python train.py --n_layer=13 --d_model=512 --n_head=4 --n_kv_head=1 --head_dim=128 --d_mlp=3072 --vocab_size=47031 --activation="gelu" --norm="layernorm" --norm_place="pre" --norm_eps=1e-06 --positions="rope" --rope_base=2090.0 --rope_fraction=1.0 --qk_norm=false --attn_scale=0.0884 --bias="qkv" --tie_embeddings=false --parallel_block=true --init="orth" --init_std_qkv=0.0219 --init_std_o=0.0219 --init_std_up=0.0219 --init_std_down=0.0 --optimizer="adamw" --lr=0.000781 --beta1=0.95 --beta2=0.98 --weight_decay=0.4 --lr_head=0.00629 --grad_clip=1.0 --warmup_steps=320 --schedule="wsd" --decay_fraction=0.534 --decay_shape="cos" --final_lr_fraction=0.0 --batch_tokens=131072 --seq_len=1024 --doc_mask=true --train_tokens=980200000 --steps=7479 --dataset="wikipedia_en"
MLP neurons of a small language model. Each row is named by its layer, matrix (up: input weights) and neuron, and shows model dimensions 0-127. Each number is 50 + 10 x the weight over its row's rms, rounded and kept within 0 to 99.
A block is one neuron, or neurons of one layer that tend to fire together. After each block is what it responds to, as a language model described it from the Wikipedia text at the highest values.

L2.up220:39 36 27 40 55 43 49 55 53 62 63 46 45 47 51 55 42 61 44 50 37 38 64 36 58 22 49 74 65 42 40 46 61 59 47 33 58 43 43 50 59 54 39 54 52 64 43 40 40 38 57 74 44 54 36 51 47 61 51 31 53 63 64 59 46 46 49 56 48 49 55 53 57 54 48 33 57 43 48 34 42 43 54 37 52 43 52 60 68 59 65 54 45 43 53 48 59 35 47 78 32 45 54 52 53 49 29 43 39 44 42 56 52 60 66 34 61 38 41 46 50 54 47 49 52 51 50 58
L2.up411:52 39 34 32 52 60 36 63 43 53 65 45 61 43 46 55 51 48 41 46 37 40 56 43 60 20 48 59 65 52 46 63 60 51 46 25 62 34 47 33 61 42 28 61 45 64 42 36 55 36 53 74 47 54 39 50 47 70 44 33 37 53 49 70 45 52 46 56 42 63 59 47 51 50 48 48 51 45 56 51 60 35 48 34 57 44 58 49 53 57 57 61 44 50 61 46 37 48 47 65 34 50 41 41 42 53 35 57 48 44 52 55 48 60 55 38 43 41 52 45 56 48 54 55 53 39 62 54
L2.up712:54 36 55 33 52 56 39 55 52 36 50 52 66 54 46 47 41 45 47 66 46 48 49 52 52 28 52 54 59 45 55 55 70 46 52 32 58 39 53 45 53 52 42 64 70 55 47 38 48 37 49 49 50 46 54 56 52 59 48 46 50 66 50 58 52 60 45 50 57 56 48 59 47 51 52 49 56 51 67 25 59 36 57 41 41 49 46 55 51 57 56 61 58 44 52 39 41 46 51 70 43 54 31 58 55 45 40 50 47 47 42 54 58 57 52 35 46 37 51 53 50 41 68 50 42 35 62 51
L2.up1501:49 40 47 41 50 49 34 56 54 55 54 41 50 41 52 55 51 46 50 49 47 41 50 31 44 29 45 59 60 47 41 51 66 54 50 29 72 41 49 31 57 31 36 57 54 46 51 38 57 34 50 55 44 49 51 57 53 60 39 47 37 49 50 51 49 51 47 62 55 48 57 43 54 54 56 55 40 29 43 37 53 36 51 29 59 53 54 51 66 50 58 62 66 46 56 34 37 36 66 68 38 40 52 46 56 53 32 60 54 34 55 53 50 51 63 41 41 25 43 48 53 44 46 50 39 41 53 49
L2.up1752:54 56 34 46 40 55 36 65 54 59 50 48 49 54 46 48 43 65 51 56 37 42 68 32 48 26 40 38 62 58 39 61 69 43 60 36 72 42 33 46 39 52 37 58 41 49 51 42 63 34 58 60 60 46 28 50 60 62 40 44 47 71 59 57 51 47 47 60 47 47 62 53 45 51 46 35 53 37 45 41 48 47 48 34 51 47 54 58 58 61 54 49 46 41 58 46 37 36 51 68 34 43 53 42 47 43 26 45 51 38 66 62 52 67 50 29 40 29 41 44 50 58 35 32 56 49 56 47
L2.up2111:42 39 31 29 49 49 39 55 57 57 46 56 52 41 52 49 45 45 51 56 42 44 54 30 48 24 48 60 65 51 46 55 62 40 55 29 63 45 48 41 57 40 29 60 53 52 45 36 50 35 63 64 57 55 45 50 58 59 48 51 43 65 58 59 49 48 55 58 52 51 48 35 50 52 50 47 41 49 46 42 54 33 38 39 50 46 53 49 66 49 60 67 56 47 62 44 44 43 56 71 53 43 42 48 52 59 36 42 49 41 43 59 62 57 54 22 35 32 45 52 53 54 46 43 59 41 57 56
L2.up2284:40 40 36 38 56 44 44 58 43 49 62 49 44 50 37 57 51 48 42 64 38 39 48 47 56 25 40 55 65 54 46 51 60 55 43 37 69 39 39 45 51 50 40 62 50 72 46 43 45 32 48 65 49 44 38 49 59 70 48 39 34 63 63 56 46 51 53 49 48 67 65 47 45 52 58 47 56 50 52 37 64 48 47 28 64 49 47 60 61 53 66 59 43 54 53 42 45 44 56 72 30 46 43 48 49 55 34 50 41 50 46 55 54 56 60 43 57 45 36 46 47 52 44 47 54 34 52 50
L2.up2399:50 45 33 39 61 55 46 48 40 58 62 57 54 55 34 53 51 60 42 58 33 39 53 42 48 26 47 55 60 47 46 58 73 55 44 46 53 46 47 48 54 52 53 53 48 62 41 42 50 33 38 65 50 48 41 57 52 59 40 34 47 64 50 53 42 54 49 60 45 59 63 46 45 50 63 48 50 37 53 47 68 36 51 26 51 44 48 52 60 53 60 55 50 46 48 33 50 39 53 75 33 52 44 37 56 48 41 40 48 52 55 58 52 66 46 30 48 40 37 53 47 47 55 56 55 42 55 49
Description: Table and list name words

L7.up814:31 42 53 58 41 49 47 47 38 60 55 51 63 60 34 50 60 39 31 43 39 42 55 58 35 44 40 67 34 56 54 52 61 56 62 44 52 45 52 45 39 44 62 57 57 51 57 60 48 46 48 37 33 56 38 31 47 55 59 38 52 34 51 38 44 54 54 50 48 61 64 68 53 56 52 61 46 57 59 43 54 63 40 42 65 46 48 44 62 57 69 36 54 65 47 42 47 49 52 54 59 54 62 49 54 32 52 48 51 50 65 63 45 52 51 43 32 42 40 52 45 63 58 53 61 44 42 52
L7.up2832:41 51 41 41 52 35 58 58 63 36 42 66 46 74 62 59 46 34 40 50 34 47 38 41 40 48 36 49 57 41 39 54 53 58 40 31 54 45 45 48 57 61 62 58 37 74 50 60 41 51 46 44 52 47 45 69 48 37 62 32 60 40 52 46 49 39 44 49 57 45 61 49 35 60 42 45 44 56 56 56 71 62 41 45 78 47 34 63 52 54 54 66 34 67 45 65 55 38 61 51 57 43 52 35 62 58 53 29 57 58 59 70 55 66 43 39 30 56 35 47 44 61 40 42 69 51 57 41
Description: Hedging and source attribution

L9.up669:46 56 54 42 46 38 65 46 43 53 38 42 52 39 31 41 56 53 38 50 63 47 29 39 23 51 42 42 54 48 58 47 44 56 58 45 56 44 60 61 30 69 59 47 41 66 52 62 36 49 34 46 45 43 61 75 38 54 58 43 49 55 42 49 38 63 56 57 42 50 55 54 42 55 41 49 50 58 50 43 59 43 44 42 28 53 36 48 53 40 47 52 36 60 45 49 48 49 48 45 50 61 52 34 35 44 49 62 44 45 47 62 50 43 70 55 70 58 43 66 43 49 50 57 51 42 43 43
L9.up1069:46 52 48 47 50 50 73 60 40 38 60 53 36 49 56 56 61 56 46 54 64 56 46 44 37 54 48 50 52 59 59 41 60 45 21 60 56 45 58 41 39 52 51 47 40 64 46 56 46 57 35 36 58 63 49 61 46 47 57 47 56 65 68 39 37 56 45 50 40 46 48 69 53 42 52 49 54 55 71 60 66 54 43 58 28 61 64 39 38 55 41 43 36 53 51 39 55 54 51 38 36 43 53 46 37 26 59 41 30 48 64 43 61 33 56 38 53 59 23 54 51 43 26 69 65 45 53 39
L9.up1556:58 52 43 59 49 58 60 67 42 51 52 42 48 37 42 49 49 59 44 62 57 49 36 33 41 56 50 47 50 52 40 51 59 60 42 60 52 49 66 47 57 46 46 48 66 58 66 61 43 70 46 60 47 52 73 47 41 45 44 31 30 53 54 47 40 49 29 48 29 64 50 50 37 48 63 53 75 50 64 44 57 45 37 30 49 50 57 54 32 41 43 61 45 47 51 54 44 65 37 48 39 68 54 43 42 36 56 46 31 55 59 50 61 35 51 48 52 49 48 43 63 35 47 57 41 31 46 48
L9.up2050:37 65 37 46 41 49 58 54 53 45 39 57 62 27 46 35 53 45 33 45 61 56 39 39 35 52 50 57 45 42 60 54 47 68 56 45 62 60 55 39 59 48 54 60 50 49 47 42 45 45 21 58 49 45 33 61 59 56 42 51 55 46 71 52 38 41 47 49 47 48 69 48 44 33 42 42 46 54 51 52 56 48 60 38 27 51 58 48 47 29 40 55 26 33 42 44 68 45 45 56 51 53 60 24 37 62 51 52 59 55 51 54 47 50 44 62 36 63 49 53 43 55 31 61 38 56 55 28
Description: Mid-name and code continuations

L7.up213:30 41 60 45 55 54 64 54 57 50 61 61 56 50 50 47 59 39 41 58 41 60 52 47 46 49 58 65 45 47 66 47 53 68 32 30 38 45 51 52 51 52 48 60 62 51 65 40 46 40 49 49 45 51 48 57 56 51 51 27 32 41 48 37 39 46 62 62 21 66 64 56 40 54 58 44 39 58 55 56 49 43 59 45 39 37 41 50 41 56 55 54 41 28 46 59 68 41 43 76 47 61 47 19 59 68 59 48 30 51 45 56 59 69 51 63 52 53 46 61 52 48 49 48 47 80 57 41
L7.up2938:47 46 36 43 44 34 57 38 62 55 44 52 61 44 53 54 45 43 49 48 47 52 64 47 58 49 31 49 36 38 65 50 62 55 44 33 31 47 60 45 37 54 38 48 58 60 73 43 53 46 45 47 63 55 29 50 43 47 40 47 64 46 49 36 29 58 52 47 27 46 61 55 43 52 63 64 50 37 61 51 56 33 50 44 44 54 55 44 47 51 46 54 44 33 32 63 72 47 54 56 36 55 46 43 41 65 55 49 52 51 55 71 51 39 60 45 42 60 34 48 57 66 37 28 62 35 46 42
Description: Letters inside acronyms

L9.up536:44 79 47 43 45 37 62 55 59 40 49 35 30 52 47 58 52 36 46 63 29 37 37 62 43 32 43 48 63 35 52 58 54 65 45 51 47 54 55 54 53 31 47 60 50 44 56 40 41 46 52 50 47 55 41 39 43 51 44 47 61 41 37 68 43 37 54 49 38 55 67 36 46 44 57 25 60 33 41 62 44 44 53 47 53 59 54 52 52 49 66 50 48 69 55 66 38 46 45 61 44 47 68 48 64 66 53 45 50 48 48 57 43 53 60 48 33 42 51 47 49 40 60 61 49 55 46 43
L9.up660:49 62 40 70 53 60 49 52 45 52 59 38 46 55 49 50 50 41 63 45 51 53 42 62 44 55 33 47 38 68 59 74 33 55 56 55 42 53 46 44 57 52 56 38 42 51 45 41 53 47 66 42 52 46 53 40 57 54 43 40 45 33 61 57 63 58 40 36 62 50 59 59 41 49 76 46 62 46 48 58 47 59 54 42 59 56 58 52 52 63 53 37 32 58 41 60 27 58 41 54 38 51 52 60 49 41 57 61 36 56 50 52 53 56 41 50 36 59 64 60 33 51 71 62 48 62 46 35
L9.up712:46 54 36 38 69 53 55 56 61 52 61 38 48 56 45 54 51 38 40 50 46 48 50 41 42 54 42 49 26 53 39 38 53 55 46 66 46 71 30 55 56 60 49 61 60 61 45 29 38 43 59 53 34 58 35 33 70 74 54 50 49 32 38 63 40 46 63 44 29 41 54 53 62 40 59 47 56 42 50 34 45 51 29 58 53 44 45 48 54 59 49 61 55 67 60 40 34 50 49 52 56 54 53 48 52 49 60 51 59 58 56 37 53 71 42 43 48 44 50 43 56 63 63 41 61 54 42 48
L9.up1710:57 62 49 52 60 48 56 52 49 40 58 41 54 56 45 44 47 26 64 50 37 35 52 48 48 53 56 40 38 48 39 60 59 60 49 55 40 60 29 65 59 54 54 68 59 61 44 43 51 38 57 58 39 60 30 41 76 50 32 54 52 55 40 65 43 68 68 71 24 63 64 48 36 41 58 52 55 56 45 41 42 53 38 51 73 44 56 69 44 63 48 62 49 54 60 44 44 51 43 56 57 68 54 41 58 49 51 44 42 39 48 45 42 61 58 51 50 51 53 48 35 69 53 52 50 56 55 40
Description: Abstract head nouns

L2.up679:46 37 58 47 42 48 36 58 48 50 69 43 39 44 59 52 58 40 59 34 42 35 44 54 57 28 52 40 54 61 64 58 49 25 49 34 52 69 40 49 44 53 55 64 51 52 50 47 61 56 41 60 52 39 37 66 72 59 38 56 60 44 42 30 55 54 49 37 51 48 40 47 46 77 56 42 16 49 38 36 29 56 44 44 60 59 48 60 43 52 48 46 41 56 44 67 57 58 54 45 40 55 57 50 46 58 41 45 59 47 73 43 58 50 55 51 58 55 48 61 43 66 46 57 45 49 44 42
L2.up1081:47 62 62 47 46 40 54 49 65 50 54 35 52 59 57 61 43 66 49 51 59 55 50 44 53 44 58 50 53 56 53 50 48 55 49 42 62 65 45 44 60 45 64 60 27 43 44 72 47 40 58 54 51 49 56 61 45 55 36 40 65 46 61 34 40 47 42 44 52 45 55 50 41 48 53 23 53 53 48 59 70 39 58 52 50 54 66 51 56 37 39 40 50 48 52 57 57 35 39 40 42 58 53 46 44 48 43 39 52 60 44 49 55 62 38 44 49 56 74 56 43 50 40 62 22 53 35 39
L2.up1409:47 58 55 46 31 60 43 44 60 59 34 43 49 52 29 57 52 43 39 37 44 35 67 50 42 45 37 55 55 49 62 44 50 38 49 44 60 42 56 55 39 61 52 65 45 36 59 51 73 38 54 59 64 43 42 57 67 62 39 32 62 30 62 49 28 59 51 46 65 41 72 41 60 57 48 51 53 56 49 41 25 50 49 45 50 56 57 53 42 35 46 46 54 49 48 49 48 49 58 49 49 51 30 53 56 52 45 47 36 54 49 52 46 34 43 26 33 55 45 62 37 58 61 41 42 60 59 55
L2.up1448:37 68 46 39 55 55 37 58 64 57 61 43 50 56 52 69 54 44 46 48 50 49 66 69 43 41 36 49 60 55 49 58 43 29 45 45 44 62 53 62 51 60 65 58 54 41 37 48 55 50 51 55 51 42 34 65 54 52 44 28 55 54 57 49 40 53 37 51 67 32 51 60 43 58 54 52 41 63 34 61 27 44 42 48 67 63 58 53 54 35 59 44 57 51 57 56 58 40 73 34 39 49 31 57 59 41 38 44 52 56 37 42 46 48 54 44 49 64 48 56 46 45 59 57 16 65 57 54
L2.up1486:39 40 59 46 34 52 46 55 48 54 48 41 53 36 47 72 60 43 42 52 53 69 57 62 47 50 33 61 52 47 59 52 59 28 45 39 36 44 64 42 48 54 56 36 64 23 53 63 38 51 58 34 42 47 53 61 50 60 52 44 64 33 70 46 49 72 33 43 47 47 51 48 47 66 68 46 68 53 36 43 48 49 55 48 62 64 57 50 52 30 59 56 48 54 38 66 41 41 42 53 52 48 58 55 51 50 50 33 40 46 75 34 48 36 51 47 44 61 42 70 49 53 45 51 25 60 33 46
L2.up1723:36 53 66 60 32 42 51 61 55 51 48 49 48 56 47 60 42 68 32 37 63 46 50 53 51 58 39 42 54 58 49 52 52 46 51 34 43 62 62 51 51 61 52 57 50 31 57 39 63 42 60 27 62 48 44 59 51 51 50 29 50 48 53 60 42 53 28 40 63 38 68 50 34 61 44 38 55 63 43 38 53 61 43 46 66 44 55 44 51 23 43 34 51 47 32 42 45 57 67 36 30 48 68 49 45 48 40 59 38 43 75 47 53 55 53 54 45 43 57 49 41 40 53 62 66 46 46 48
L2.up1766:38 47 37 57 48 38 46 57 54 54 47 47 47 57 44 58 60 46 49 32 46 40 65 50 50 46 55 48 30 46 52 48 46 41 55 38 51 54 50 57 45 51 65 42 45 33 58 48 76 53 56 29 63 59 42 67 55 50 46 34 38 52 55 53 50 55 44 52 57 47 56 40 52 59 68 63 40 56 45 71 42 49 45 52 41 43 51 54 64 39 57 39 53 55 47 46 60 36 65 48 46 42 41 44 48 56 40 53 46 49 52 38 59 46 46 53 51 58 39 37 50 53 54 56 30 59 63 52
L2.up2857:54 56 56 50 24 61 42 59 34 48 44 65 46 57 55 47 63 50 60 40 33 47 54 23 42 54 53 40 43 40 48 43 52 34 54 30 49 56 55 56 42 45 73 73 44 49 59 48 46 51 40 57 63 44 37 64 55 41 57 43 54 50 57 53 46 41 49 54 64 52 65 52 49 59 53 51 32 44 55 55 44 66 43 43 70 51 51 58 30 45 61 42 34 54 44 59 40 41 50 43 47 53 28 40 47 35 46 32 43 60 52 53 39 46 55 49 47 45 12 36 41 56 45 44 43 60 43 38
Description: Scattered mid-sentence continuations

L7.up752:47 42 63 38 39 41 59 60 54 46 47 62 64 47 42 40 67 44 41 43 48 48 51 58 28 55 50 59 23 57 45 53 67 44 48 31 61 65 44 34 60 40 56 45 50 53 57 45 57 54 53 43 48 52 47 47 43 51 59 48 55 48 62 38 55 50 41 47 43 59 45 56 47 54 69 45 54 64 53 42 47 52 29 26 65 33 47 38 63 64 52 44 39 48 45 62 61 28 50 63 43 43 43 30 43 49 43 65 51 39 49 58 65 45 61 50 60 60 50 55 58 72 59 60 59 63 36 48
L7.up2093:47 52 48 51 40 40 56 50 37 56 49 41 47 61 64 53 41 50 32 49 53 55 52 55 50 61 60 57 43 35 45 48 44 49 44 48 50 51 56 53 48 46 73 58 54 60 63 47 56 42 51 36 40 38 57 63 59 55 52 44 38 54 61 35 61 65 34 48 39 46 53 39 58 47 53 57 58 56 63 33 55 54 57 38 51 49 54 44 45 60 42 39 51 50 35 54 55 39 44 37 48 37 58 47 56 55 50 55 37 57 50 74 57 52 68 55 46 40 51 44 53 86 31 50 60 57 30 45
Description: Word right after a plural subject